Part of a small language model's weights: width 256, 220M tokens.
MLP neurons of a small language model. Each row is named by its layer, matrix (gate and up: input weights) and neuron, and shows model dimensions 16-143. Each number is 128 + 24 x the weight over its row's rms, rounded and kept within 0 to 255. A neuron's up and down rows have the sign that makes its largest values positive.
Before each neuron's rows, "fires on" lists the tokens most often at its 100 highest values on Wikipedia text that the model never trained on. A number after a token or word is its count.

fires on: "ro" 21, "w" 17, " |" 11, "a" 4, "row" 4, "at" 4
L6.gate1007 [157 136 122 181 144 115 145 140 123  85 136 115 141 157 172 109 135 141  99 180 116 139 114 132 111  63 140 127  88 127 144 127 164 125 111 145 117 143 113 116 132  93 116 120 125 109  84 145 140 103 123 127 150 109  88 154 114  93 116 148 127 158  78 169 153 127 114  60 117 119 108 150 131 138 145 137 127 132 113 138 155 128 100 166 130 121 119  85  71 118 164 129 142 139  87 121  79  89 155 122  66 114 125 100 151 163  76 134 118 109 111 130 129  91  91 135 159 167 107 111  97 134  94 131 148  92 138 122]
L6.up1007 [122  89 169 129 163 163 149 166 162 138 124 141 150 159 105 113 163 117 158 147 161 145 122 104 115  86 104 142 145 132 170 121 111 143 110 109 134 128 133 127 162  93 145  95 124 123 116  84 106 109 140 131 104 125  67 120 107 122 104 134 140 152 133 105 149 130 123 173 117 167 119 151 109 115 125 121 128 154 124 134 136 117  99 130 161 101 104 148  91 110 150 120 125 114 119 142 116 132 125  88  56  94 147 160 129 134 133  97 116 133 114 126 111 142  85 152 147 131 125 105 131 142 107 170 119 109 122 157]

fires on: " |" 25, " and" 14, " area" 9, " which" 5, " who" 5, " points" 4
L6.gate660 [170 120 118  92 159 143 127 121 132 127 125 109 167  86 120 138 132 114 151 129 181 158 176 155  98 148 163 122 152 107 141  69 110 113 172 124 103 115 128 112 177 153 142 168 140  87 167 170 182 151 128 135 116 131 147 128 112 105 137 164 121 135 140 150 116 186 172 106 121 127 165 149 131 122  90 132 131 123 125 119 118 128 153 150 124 114 150 133 106 134  99 115 149 104 185 116 175  75 119 115  97 108 116 119 143 129  94  74  82  96 120  90 158 132 169 123 126 112  89 139 140  58 128 164 144 137 134 116]
L6.up660 [109 143 114  87 148 158 162 125 131  93  86 152 155 131 132 108 132 126 173  85 149  99 125 132  95 139 151 136 131 133 171 119 124  86 146 133 116 107 146 112 110 117 138 109 149 166 130 139 162 136 121 143 119 141  99 154 111 113 173 130 135 123 129 176 148 157  83 138  75 109 139 162 133  87 122 128 157 136 146 167 162  95 146 154  82 126  81 127 101 105 138 147  84 157 130 145 109 137  68 107 143 113 103  99 124 153 136 120  95  90 168 130 118 129 158 114 151 106  98 139 142 126  87 158 161 126 153  81]

fires on: " ret" 15, " reg" 14, " res" 12, "qu" 11, " Bas" 6
L4.gate601 [110 107 144  66 104 134 119 138 169 109 124 142 135 154 131 147 138 160 138 119 128 118  93 148 104 155 123 137 127 118 121 133 162 126 112 110 130 212 111  91 108 118 141 120  97 148 125 119 111 112 145 130 153 142 143  93 114 142 152 148 131 130 161  90 137 114 122 156 147 138 128 107 135 135 155 127 169 110 158 134 102  95  89 118  76 122 108 144 122 178 122 121 121 146 129 122 134 148 117 137 155  78 165 110 137  70 166 144 159 140 124 131 130 107 170  97 136 117 118 170 150 126 103 102 101 131 138 121]
L4.up601 [173 108 129 127 130 142 114  63 107 142 165 123 127 139  91 112 150 100 202 163 142 154 159 126 145 145 126 106 154 131 117 145 134 160  96 130 101 126  89 156 136 108 134  94  82 140  91 150 121 113 128 137 119 156 107 162 137 134 116 131 131 155 154  70 114  99 145 167 136 152  76 105 110 110 147 120 172  78 118 106  92 123 100 137 142 100 102 108 144 117 128  97 146  99 160 100 124  96  92 110 111 113 127 166 160 139 126 113 177 124 132 121 151 135 108 142  84 137 128 150 123 120 119 141  82 115 105 120]

fires on: " to" 74, " of" 23
L4.gate290 [156 141 149  64 115 109 199  86 152 128  95 131 151 108 144  92 122 121 133 128 133 158 147 145 149  85 145 130  89 128 118 136 165 109 150  90 102 138  94 116 138 113 161 168 119 122 150 100 124  99 141 120 139 117 132 131 115 173 129  98 130 144 128 125 128 121 177 154 119 137 157 151  88 117 108 179 124 137 183  86 150 131  97 156 127 107 159 110 160 102 130 100 112 117 170 127 139 150 148 161 160 127  91 109  98 127 121 108  91 144 102 101  84 105 118 111 164  89  88 138 152 127 157 153 116 156 111 118]
L4.up290 [111 133 176 119 127 125 143 130 138  98 108 149 145 109 145 116 111 154 133 104 103 127 139 163 151  94 133 139 139 103  89 108 159 140 107 147  78 116 122 136 125 116  93 166  64 125 115  85 133 106 148 165 117 114 122 169 113 137 118 123 130 160 122 143 175 180 127 133 153 116 146 141 101 118 148 141 123 136 142 118 175 140 160  87 123  90 164  96 141 156 105 122 140 102 155 131 170 109 102  92 132 101 108 109 120 121 189 118  89 103 114 131 185 108 157 105 113 119 130 146 132 132 144 138 113 132 134 132]

fires on: " |" 66, ":" 4
L4.gate1019 [ 79 123 148 150 145 147 158  81 156 121 119 133 126  75 116 109  86 136 108 108  99  93 156 102 127 141 136 148 170 179 138 110 111 143 115 155 125 112 169 128  93 138  79 122 150 125 116 120  96 109 162 177 142 105 109 100  97 110 166 139 162 121 104  90 124 133 133  98 158 147 138 151 104 164 121 145 126 103 174 113 122 123 124 143 116 109 127 119 138 128  85 109 133 161 113 100 148 139  76 102 150 105  87 138 134 140 131 108 119 114 130 118 117 130 103 145  92 127 156 121 127 148 175 135 128  88 119 132]
L4.up1019 [120 136 149 110 106 108 109 139 183 112 119 125 143 135 197  99  83  88 114 106 139  97 139 118 151 121 144 164 108 144 151  89 145 117 114  91 120 122 158 108 104 135 130 140 148 127 151 132  92 123  79 131 113 124 127 109 106 115  82 115  96 129  91 124 117 138  65 150 149 108 129 106 126 185 123 193 106 103 103  95 147 150 108 132 126 102 118 125  97 135 147 118 106 146 148 125 139 113  94 102 156 137 151 130 157 131 115 156 157 108 131  92 138 123 113  95 122 149 165 133 157 135 135 141 162 150  95 147]

fires on: " un" 26, "–" 20, "l" 8, "iv" 6, "oc" 5, "ic" 5
L4.gate188 [ 98 108 138 127 113 118  81 126 128 129  90 112 117 108 206 149 146 159 148  97 104 149 118 190 122 123 137 123 119 149 151 140 112 118 127 145 162  98 113 135 102 141 148 146  93 130 131 120  83 110 116  85 144  73 171 141  98 120 101 125 148 143 167 121 126 126 117 143 140  95 135 127 105 151 120 150 138 141 155 108 139 159 128 156 175 118 141 138 111 114  88 131 124 110 150 124 120  87 146 132 119 145 124 117 126 133 115 103 168 126 110 124 147 134 156 142 120 143 137 131 135 134 146 127 126 120 138 116]
L4.up188 [140 137 105 140 138 123 150 142 173 108 111 120 132 108 144 128  96 141 127 164 161 114 133 151 105 125 117 154 103 125 145 132 141 135 172 149 167 146 130 106 101 140 187 134 137 106  84 123 125 136 172 164 126 130 144 168 159 146  97  93 102 110 138 162 136 125 132 123 140 147  78 132 138 148 109 152 132 146 159 140 114  96 134 166  88 133 163 119 145  93 149 145 107 137 113 119 111 113 141 159 133 104  68 106 120 160 164 130 150 136 108 103  88 140 120 116 129 150  96 102 125 166 111 109 129 125 157 125]

fires on: "\n" 23, " " 14, " 3" 6, " 2" 5, " 4" 5, " |" 5
L6.gate368 [122 142 151 102 140 116 193 120 153 133 128 124 118 128 123 167  91 149 109 137 160 160 149 144 134 141 118 102  96 128 151 127 141  86  90 108 113 121 179 130 161 141 146  85 110 178 161 122 110  73 117 124 143 141 133 109 149 113 141 132 128 100 113 126 113 134 177 122 110 128 153 122 132 142 114 177 128  84 130 130 102 141  90 116 100 141 160 125 175 133 123 100 138 117 102 140 143  85 121 128 122 110 116 131 160  86  89 168 117 114  97 110  47 140 154 141 132 103 100 104  84 159 106  72 175 149 154 123]
L6.up368 [170 112 133 122 117 157 116 175  62 141 158 138 157 132 130 109 178  88 110 108 139 121 147 118  96 137 129 116 128 132 137 148 150 155 130 131 124 129 160 107 148 124 125 160 142 145 158 109 101 108  87  97 148 184 131 102 131 101 135  94 146 192 134 182 128 174 120 151 106 107 170 108 130 149 144 133 136 128 118 155  57 139 154 166 110 140 116 122 200 113 104 112 152 107 130 131 139 126 114 144 125 104 104 148 167 118 107 120  91  81 123 137  94 143 105 117 106 149 165 126 139 121 120 155 118 133 112 138]

fires on: "," 23, "s," 18, "\n" 11, " |" 9, ":" 7, "e," 6
L6.gate943 [105 134 155 140 132  88 136  69 102 146 151 124 160 114 127 125 121 128 114 157 126 137 141  81 149 140 126 153 134 180 127 113 119 135 139  93 148 118 157  82 111 131 131 140 149 142 115 116 127 100 131 149 107 126  92 146 104 127 142  86  93 120 136 111 107 139 142  86 141  90 125 130  81  96 169 144 193 120 104 109 102 126 157 103 129 114 103 141 133 137 100 113  99 117 116 131 142 114 133 132 165 116 116 110 134 133 131 118 132 166  95 146  92 136 125 122 135  94 117 102 122 135 100  82 160 115 125 121]
L6.up943 [106 107 153 127 110  83 118 158 116 134 126 125 129 122 155 160 107  98 128 137 165 146 150 111 126  93 109 132 157 145 133 119 159 143  95 134 143 137 135 114 154  95 153 121 130 131 174 123 118 153 112  99 115 146  88 115 101 143 164 133 107 165  90 112 125  83  96 116  75 141 132 161 113 128 100  92 154 117 110 136 138 112 121 173 150 108 135  83 126 100 130 144 100 130 119 157 136 146 102 155 103  86 124 158 153 139 135 122 136 122 129  92 140 121  99  90 127 176 143 153 127 134 128 115 122 134 133 126]

fires on: " s" 41, " t" 30, " n" 6
L6.gate418 [175 117 105 115 120 141 122 129 140 138 152 114 138  94 117 189 119 121 120 129 120 121 101 128 156 139 149 110  81 140  86 144 134 113 133 142 134 118 104 149 154 146 112 132 128 159 123  89 147 141 168 146 121 153 126 106 113 147 115  98 152 126  94 149 116  92 125 169  91 103 122 126 144 157 109 115 118 103  94 183 104  97 124 146 152 151 138 162 119  91 169 134 139 115 179 141 157 124 112 130 105  95 113 111 109 121 141  99 142 101 161 146  70 118 122 143 110 155 149 167 138 107 112  99 109 134 117 116]
L6.up418 [136 118 117 190 124 109 146 132 155 132 176 120  47 123 110 137 133  93  94  98 181 117 128 150 149 120 153 139 130 103  87 116 128  86 104 159 162  64 131 152 118  82 106 110 139 120 132 139 148 112 163 130  99 105 180 140 146 152 138 126  95 134 130 137 132  71 167 135 119 102 163 148 152 122 120 115 123 143 104  92 134 125 143 137 161 127  62 153 139 126 165  76 154 136 141 123 143 132 151 140 125 125 147 140 115 129 109 146 189 113 152 158  93 158 120 123 174 127 150 111 181 131 106 113 129 126 117  95]

fires on: " since" 26, " until" 18, " before" 13, " By" 7, " of" 6
L6.gate583 [ 93 135 116  87  89 131 131 127  91 123 168 118 123  89 145 111 111 114 152  89 146 179 115  88 207 104 101  76  78 131 132 128 153 134  94  96 129 118 135 109 110 154 154 146  90  89 119 131 183 123 122 157 145 110 143  90  91 161 110 131 147 124 100 100 106  99 169 121 128 144 120 120 102 141 126 143 158 135 163 143 189 123 143 131 110 101 133 129 150 105 142 158 123 123 141 129 133 140 141 116 109 145 148 120 139  93 122  75 133 160  80 175 116 113 107 130 128 127 110 106 147 105 133 129 110 111  82 172]
L6.up583 [127 103 120 102 165 149 113  94 125 129 111 162 123 125 128 125 144 142 149 117 165 133 153 143 140  97 165 151 114 156 154  86 174 150 135 111 123 143  71 107 164 117  81  90 131 131  95 109 152 116 108 108  99 149 135 113  90 177 124 121 150 106 110 148 152 116  86 141 137 107 157 125 118 177 148 144 141 121 148 114 123 197 128 121  84 136 101 129 129 142  57 137 172 129  96 112 120 130 153 152 177 132 131 139 151 131 131 119 121 119 116 140 139 156 101 136 138  85 119 117  98 127 121  71 116 115 171 143]

fires on: " n" 52, " s" 13, " at" 6, " found" 5
L4.gate360 [111 106 139  93 127 129 119 156 139 125 105 106 166  84 103 113 128 117 170 150 111 139 101 129 131 143 159  69  98 124 112 142 161 150 144 145 103 136 158 106 132 143  89  89 144 123 118 149 113  93 134 145 107  99 158 111 121 153 113 148 187 132 119 122 122 108 143 146 112  95 126 156 108 198 126 118 128 161 140 114 139 138 156  81 125 115 125 138 140 119 135 144 154 110  92 174 144 119 138 139 108 139 150 110 177 134 133 125  88  96 158 106 121 121 137 110 155 125 109 129 160 123  80 163 129 104 105 105]
L4.up360 [106  91  92 123 199 114 138 120 137 161 114 114 127  93 150 131 102 116 158 124 103 124 120 162 143 112 119 119  71 135 106 124 109 149  97 127 166  99 118 123 127 106  83 124 123 157 103 108 119  89 142 137 102 142 167 129 131 169 141 157 134 182 130 163 130 100 160 110 149  85 139 153 103 153  87 124 160 148  99 126 141 196 146 106 133  93 121 153 160  88 105 136 113 146 117 141 139 169 101 132 116 146 101 135 140 132 129 113 122 127 153  90 124 117  75 141 141 124 108 121 166  66 115 137 113 144 108 122]

fires on: " he" 32, " She" 16, " she" 13, " He" 12, " sk" 9
L4.gate567 [152 108 107 129 179  89 123 145 109 149  77 102 117 116 135  98 100 135 141 141 115 136  84 125  93 124 105 158 126 132 117 143 154 141  83  90 115  98 132 152 124  94 165 165  97 141  99 132 114 125 153 141 141 120  96 100 120 143 119 145 123  70 143 132 149 109 105 130  97 135 142 103 191 126 168 118 135 118 130  66 164 161 187 127 123 125 115 178 162 178 148 121 103  96 136 149 153 126  96 122 146 100 144 108 120 138 135 121 113 110 135 160 141  98 152 173 155 106 156 137 145 127 115 117 121 139 181 137]
L4.up567 [105 142 149 136 145 132 102 134 134  98  97 146 132  79  97  95 129 140 122 173 140 157 139 134 102  80 129 108 131 131 111 134 127 125 159 120 122 148  94 134 113 166 161 117 112 157 123 123  89 117 156  98 179 211 131 101  96  97 105 104 125  74 148 153 114  91 122 153 121 144 156  95 147 146 168 142 167 135 182 131 102 133 102 141 104 125 136 144  98 171 110 104 138 129  97 166 140 104 119 130 132 110 100 138 152 124  96 110 130 136 170 108 128 114 112 143 141 166 126 168 132  99 111  93  92 137 151 131]

fires on: " and" 47, " to" 18, " &" 8
L4.gate158 [144 133 135 133 148 161 153 150 130 130 109 105 133 124 122 117 109 165 101 116  99 100 104 158 125 130 113 117 122 125 154 118 130 163 160  96 120 126 142 113 141 125 161 163 154 134 169 116 147  94 101 119 127 102 127 186 133 166  56  90  69 138 127 139 108 143  93 100 123  77 180 123 102 154 121 101 155 144  93 116 117 120 138 137  91 127 117  83 134  87 132  81 103  87 134 127 114 100 117 157 188 172 106 134 106 149 133 141 129 104 138 153 178 153 126 106 109 139 132 164 123 117 103 144 103 158 113 130]
L4.up158 [118 121 142 130 148 124 151 111 128 100  59 107 144 116 139 152 104 130 133 176  96 128 143 122 161 138 180 136 151 118 148 140 102 107 102 106 138 175 159 127 132  81  97 119  87 143 106 119 106 106 117 139 109 156 129 142 114 148 137 105 137 179 127 144 122 153 114 144 165 134 146 139 121 132  91 156 164 133  85 163 143 133 148 122 142  87 117 140 100 124 143 132  92 145 161 151 146 102 124 110 143 123  79 110 114 126 122 109 127 175 154 145 142  88 139 139 142 153 151 127 123 144 114 131 189 100 130 139]

fires on: " and" 69, "." 11, " &" 7
L4.gate886 [138 128 111 133  80 165 147 104 159  82  95 139 135 106  94 117 125 114 100 152  93 135 143 153 131 103 117 119 159 126 133  67 126  68 156 153 112 101 118 104 108 156 144 115 150 137 131 124 167 153 120 113  96 101 117 128 143 166 135 143 122 126 133  59 107 115 161  80 158 112  87 146 144 152 119 112 111 136 106 136 112 147 137 118  90 166 142 114  94 177 130 108 115 147 140 153 144 149 118 108 130 116 129 122 104 109 144 150 121 162 115 149 147 155 109 160 127 105 128 183 139 118 131 120 138  89 103 104]
L4.up886 [169 142 128 132 145 153 139 110 118  89  87 128 116  82 121 127 114 108 187 140 169  88 113 185 121  68 136 122 139 125 122 112 127 138  85 196 144 162  88 120 110  59 129 106  99 150 120 115 116 100 113 149 133 107 109  85  78 135 122 122 132 131 135 152 116 126  90 103 114 109 146 143  86 113 108 136  92 135 120 140 135 140 139 148 188 127 125 130 126 136 129 136 110 120 115 136 124 143 127 108 140 136 114 122  97 149  86 157 136 124 138 150 155 137  95 149 117 112  98 148 174 110  91 123 142 126 159 100]

fires on: " |" 54, "″N" 10, "|" 7, "|---|---|" 7, "\n" 7
L4.gate438 [ 89 139 116 162 110 154 117 123 114 166 141 140 166 146 124 129  99 134 175 138 102  99 147  72  97 128 110 120 104 149  88 130 180  92 156 141  76 133 143  99 132 150 173 115 154 116 123 111 106 154 103 123 129 101 113  91  88 137 146 116 163 143 120 158 148 169 121  95  97 104 152 123  98 142 152 106 157 163 123 120 147  99 126 103 132 147 122 129 108 125 110 140 103 140 131 138  87 114 100  95 117 172 159 116 166  76 159 144 134 132 112 114 147 133  93 118 127 135 109 120 118 152 109 102 122 131 100 130]
L4.up438 [104 101 120 138 144 103 131 142  94 102 129  94 167 102 151 133 142 117 132 110 139 113 143 146 152  84 154 129 126 134 135 123 152 143 143 130  99 134 137 105 142 143 172 130 127  91 159 134 133 175 127 125 131 125  62  93 117 132 141 151 135 129 118 141 134 139 116 111 119 125 160 121 125 108 145 150 147 157 121 127 109  93 110 155 130 165  97 138 170 114 145 124 139 128 130 145 166 102 116  94 122 163 149 150 139  86 138 167 142  78 159 154 149 132 156 122  78  90 143 172 156 139 137 112 124  88 102 122]

fires on: " to" 50, " of" 28, ":" 10, " that" 7
L4.gate923 [ 81 115 176 105 156 105 126  86 134 129  73 180 140 131 129 121 113 111  86  80 125  65 127 143 157 115 187 169 110 129 181 183 129 132  97 159 163 191 137 105 109 129 103 122 130 148 166 130 168  90 134  98 123 122  87 117 159 138 124 113 117 141 131 141  95 163 130 123 109 135 142 136 141 128 166 143 136 127 164  93 144 128 129 138 128 105 117 118 124 159 107 121 111 105 167 143 176 106 110 103 103 138 125 131 108 110 131 124 138 112 111 106 130 160 117 134 143 135  97 115 177 109 110 122 130 107 128  90]
L4.up923 [124 115 181 136 104 113 126 150 159 103 113 122 184 107 159 164  95 123 109 107  78  96 100 140 103 100 146 102 125 138 128 119 116  69 154 186  92 180 129 146 141 108 112 174 120 122 132  95 132 112 107  98 125  83 122 130  79 167  97 101 103 155 132 103 120 158 148 134  89 114 145 125 126 113 147 144 134 151 141 131 117 130 114 117 143 137  96 126 108 132 165 152 145 105 149 122 113 134 160 144 148 115 136 132 100 113 100 124 126 143 107 126 151 167 159 142  83 137 122  68 107 133 140 107 118 154 106  79]

fires on: " ch" 28, " rel" 20, " comp" 9, "j" 8, " prov" 6, "Ch" 5
L6.gate712 [121 105 136 100 151 114 135 143  82 115 128 108 131 133 172 189 132 112 144 128 152 121 129 120  93  90  78 171 133 121  97 174 121 109 113 100  75  68 154 108 123 151 151 162  92 100 127 143 105 136 175 104 154 123 169 135 131 167 132 150 139 101 141 130 129 131  83 132 120 161 145 156 179 107 155 115 136 116 117  94 125 152 114 128 149 137 137 138  76 125 155 132 135 154 126 135 171 139  84 171 127 138 109 118 126 132 121 103 137 104 141 142  83 155 157 146 138  64 139 123 157  72 133 133 148 142 115 140]
L6.up712 [105 117 137 113  81 103 173 131 148 158 125 131  94 116 177 104 113 127 106 137 154 129 142 122 118 102  89 116 174 140 173 113 143 120 152 105  80 141 140 134 134 140 174 126 182 115 142 146 129 134 109 139 127 144 120 122  91 143 112 123 131 140 133  97 154 176 153 104 154 140 108  98 115  85 135 106 132  80 104 153 111 134 171 111 138  89 175 134 114 101 138 133 125  89 129  83 149 151 138 179 154 141 134 138 185 134 138  74 125 113 171  81  81 133 161 145  73 102 120 138 140 132 110 154 144 134 109 143]

fires on: "\n" 26, " |" 15, " and" 14, "[" 12, " or" 6
L4.gate350 [143 116 107 111  96 108 117 110 125 130 169 166 188 113 160 150 141 119 147 105 110 117 171 109 116 123 124 120 121 145 127 115 129  84 131 102 100 152 145 125 155  94 160 107 135 129 179 144 146 126 138 117  96 146  73  53 137 142 113  99 144  98 161 106 144  91 135 130 153  97 123 100 129 133 145 180 165 134  81 125  94 115 110  82 163 137 138 140 127 165 127 124 120 165 136 137 113 111 130 138 127 120 102 129 134 109 166 105 124 144 132 191 136 136 121 102 101 169 104 135 111 141 134 101 137 136 153 116]
L4.up350 [163 105 108 138 144 137 107 114  98 115 108 118 113 138 133 140 143 115  80 111 115 114 133 143 133 127 145 125 107 133 127 105  60  98 111  91  95 131 138 149 117 110 142 116 134 131  80 132  99 115 118 121 134 131 108 106 100 133 133 125 147 116 131 162 126 142 120 109 130 145 165 136 116 170  92 110 120 155 164 137  94 138 159  97 125 177 105 120 111 129 127 107  94 145 145 152 112 129 142 125 150 151  96 127 102 108  97 124 163 134 168 106 166  96 141 121  99 166 140 132 124 150 160 115 113 137 126 158]

fires on: "." 41, "m" 22, "b" 11
L4.gate498 [150 152 130  94 137 132 110  99 154 131 109 160 104 111 135 164 110 124 132 111 155  98 178 142  81 104  91  86 157 165 128 116 137 143 145 117 128 117 114 115  86 118 143 151  90 119 162 115 129 128 148 191 125  82 113 142 131 117 111  80 127 143 101 114 138 112 129 109 138  99 127 131 139  91 125 130 124 178 122 133 151 184  93 110 123 178 105  99 115 129  94 103  96 131 129  74 131 159  83 171 143 146 129 129 146  80 171 115 148 101 153 144 165 116 124 120 104 139 137 143 144 149 128 121 155 150 116 149]
L4.up498 [162 160 117 157  85 128 129 132 105 142 146 118 157 135 163 103 203  85 130 120 144 112 174 116 117  89  94 131 167 123 142 119 147 126 104 148 154 143 103  99 157 111 148 115 111 139  79 133 111 119  88 145 134 134 153 130 117 131 152 116 139 120 125 162  95 171  98 115  97 119  71 142  88  99 144 100 109 145 111  85 141 141 177 148 185 144  89 113 128 162 128 148 125 124 120 128 137 133 128 110  98 138 128 120 163 122 132  78 113 130 103 131 121 112 122 140 143 142 108 107 138 151 162 134 148 148 141 111]

fires on: " General" 18, " School" 9, " University" 8, " Regional" 7, " Institute" 7, " State" 5
L4.gate112 [ 88  99  89  93 107 129 117 173 158 147 137 162 121  91 154  88 143  74 136 182  69 113 125 119 127 143 116 107 123 127 150 111 123 148  92 145 179 135 175 133 122 135  55 143 127  88 120 129  96 128 134 101 134  93 131 111 165 111 100 107 143 151 170 122 110 103 151  87 145 150 132 136 101 144 149 116 161 157 125 107 152 134  97 127 163 117 112 166 138 104 137 133 178 142 135 164 141 126 153 161  86 131  89  94 137 125 103 121 116 156 162 126 116 108 127 105 160 130 139  98 133 189  93 176 105  90 108 140]
L4.up112 [103 151  93 129 127 161 133 153 118 183 139 125 129 160 134 127  89 143  76 122 166 149 115 128 109 189 120 146 162 138 162  81 138 148 112  99  92 104 116 127 103 161 119 157  87  90  97  86 132 153 133 129  80 102  79 142 121 105 126 119 131 111 120 129 122 128 107 170  92 115 147 145 163 120 113 116 107 126 139 147 201 136  87 122 155 129 104 114 129 144  82 171 109 163  62 125 133 101 102  97 131  87 137  92 151 143 106 118 170  81 118 130 144 132 165 169 125 113 137 128 161 147  83 145 159 118 128 139]

fires on: " |" 81
L4.gate626 [135 113  64 116 149 101 126 165 106  98 145 138 160  98 191 144 141  94 107 134 119 112 140 166  87 116 108 140 130 139 173 138 165 135 113 113 110 156  93  92 147 128 139 135 153 143 134 100 109 105 151 161  78 139 112 136  99 172 105  69  99 172 123  83 140 125 109 125 169 121 118  83  96 121 124 170 158 152 127 141 150 154 111  85 136 124 116 134 112 158 130 119 126 169 147  85 148 111 170 162 128  85 130 160 145 141  86  98 107 144 168 116 139  79 150 115 159 152 139 109 111 134 143 114 118 153 154  90]
L4.up626 [116 113 124 116 137 132 113 123  87  94 149 111 149 146 142 138 123  91 122  74 149  93 120 149 115 152 109 123 124 104 140 135 125 130 113 142 174 120 137 139 149  97 123 125 137 117 120 108 106 110  95  81 118 128 138 114 134 138 145 158 157 141 139  73 135 103 147 134 102 144 154 121 110 153 100 131 152 169 149 123 108  81 126 119 154 141  93 159  98 147 111 147 139 108 127 118 101 111 108 215 170 114 146 177 161 133 122 109 143 139 123  92 124 140 116 132  60 114 124 143 154 162 165 143  83 104 130 155]

fires on: "f" 24, "l" 12, "iv" 7, "est" 6, "part" 5, "em" 5
L4.gate534 [136  74 123 109 105 130 105 173 177 156 153 124 108 120 117 139 110 122 142  88 121 131 108 129 122  89 108  96 114 178 132 113 149 117  95 123 165 107 126 145 117 115 152 139 150 117 124 140 129 149 105 159  86 116 147 126 136 152 150 145  96 138 157 116 108 165 125 141 161 109 118 116  94 179 137 143 132 112 156 154 131 132  70  95 122 110 141 127 134 103 144 145 149 116 144 125 131  95 130 127 111 125 153 123 119 108 165  92  97 106 110 147 181 179 153 128 155 170 124 112 116 131 135 138 121 142 131  83]
L4.up534 [105 112 167 133 109 144 111 114 156 119 131  80 154 142 145 132 121 136 101  81 119 122 108  98 143 124  65 121 115 151 116 114 138 143 134 135 160 144 131 123  85 135 131 128 130 125 133  99  81 148 158 129  79 136 141 102 139 139 126 168 133 133 145 137 166 107 169 146 168 123 130 160 129 162 151 147  99 132 202 162 121 121 135 148 134 130 195  96 107  98 133 125 130 163 107 108 150  48 101 157 120  85 115 131 120 116 131  78 116 123 114 127 169 171 136 146 133 113 121 126 130 130 158 124 135 159 151 154]

fires on: " and" 96
L4.gate764 [140  85  88 128 148 156 146 135 148 142 126 170 111 154 139 139 153 129 139 138 152 123 118 130 118  93 105 135 118 101 128 131 128  74 127 109 140 125 157 113 131 137 129 128 125 128  91 148 167 123 145 127  81  95 123 157 155 155 141 157  96 122 133 122 143 141 169 104 144  94 138 104  79  71 123 160 132 135 136 122 103 152 135 129 116  92 196 111 169 132 166  73 131 123  90 136 112 130 112 123 137 101 160 109 135 107 143 140 118 123 154 145 157 152 117 139 159 162 129 152 131 103 132 120 105  92 116 141]
L4.up764 [148 135 130 129 150 132 118 140  99 140  48  96 118 129 146 123 111 147 129 187 129 120 172 152 142  80 112 120 101 139 177 129 172 114 112  75 135 113 132 145 147 129 137 139 121 134 112 131 122 126 159 114 104  96 169 124 115 120 150 141 171 118 140 122 150 124 121  81 118 154  86 148 107 106  71  96 115 110 118 165 118 131 124 160 109 105 106 141 117 151 190 131  87 131 139 134 121 147 113 162 136 133 125 126 114  99 147 137 176 129 120 103 144 130 107  89 116 103 112 167 164 127  84 130 197 152 142 144]

fires on: " |" 63, ":" 32
L4.gate441 [113 119 100 117 129 111  76 134 116 109 120 124 125 100 118 138  87 124 135 142 147 130 116 126 109 143 133 139 132 148 149 155  82 153 102 142 140 160 129 139 121  81 157 108 112 122 170 113 104 136 113  95 150 146 120  90 146 148 128 107 110 110 205 105 135 146 127 131 137 113  74 114 126 114 103 134 136 139 134  95 152 123 145 146  97 133 103 159 163  79 160 166 138 143 167 126 142  81 141 149 138 162 104 129 127 110 137  34 142 125  95 127 155 105 155 165 114 102 115  85 101 131 144 117 126 130 118 108]
L4.up441 [149 134  94 110  93  84 132 147  97  95 105 133 163 144 127 115 107 101 138  99 122 129 167 149 133 150 118 152 113 115 165 123 120 132 150 117 170 115 145 128 125 139 149  88 115 123 146 107  96 156  75  76  95 107 141 130 142 116  99 152 110 161  92 154 142 122 124 118 150 138  63 103 103 109 139 138 121 124 161 119 124 108 186 128 124 135  86 107 145 138 142 137 128 113 123 152 142  99 158 132 122 135 176 116 145 145 140 130 117 176 111 125 162 138 126 124 123  94  80 114 158 147 168 158 128  68  99 119]

fires on: "q" 18, "w" 8, "r" 8, "pr" 8, "ra" 7, "a" 6
L4.gate318 [142  91 106 156 124 139 152 130 155 118 152 121  89 130 142 113 153 115 113 128 163 118 135 169 159  82 140 145 121 134 104 140 127 168 126 116 160 126 114 105 116 106 133 143 115  96 166 127 139 125 139 123 157 107 142 126  99 153 142 110  84  84 118  82 163 121 104 136 132 152  90 165 137 108 153 122  99 130  88 105  88 135 116 116  92 113 114 144 143 122 159 133 130 129 135 106 147 101 151  82  74 142 128 111 116 102 131 122  94 141 152 121 163 141 111 167  87  88 167  99 109 102  91 127 184 148 139 136]
L4.up318 [140  80 169 140 124 134  99 117 124 141 133 138 176 126 115  91 144 145  88 159 127 127 144 133 136 104  99 148 101 120 136 148 146 120 116 127 146 115 111 108 138 138 180 147 132 158 135 101 120 127 127 138 107 102 125 154 107 145 110 110  93 133  99  90 130 127 139 126 126 122 136 173 112 121  99 112  94 153 129 141 121  97 107 168  92 115 146 112  85 129 153 145  86 103 137 100 122 116 116 115 100 115 147 116 116 144 157 103  73 157 125 129 132 123 149 119 123 110 128 131 111  96 157 162 201 135 103 137]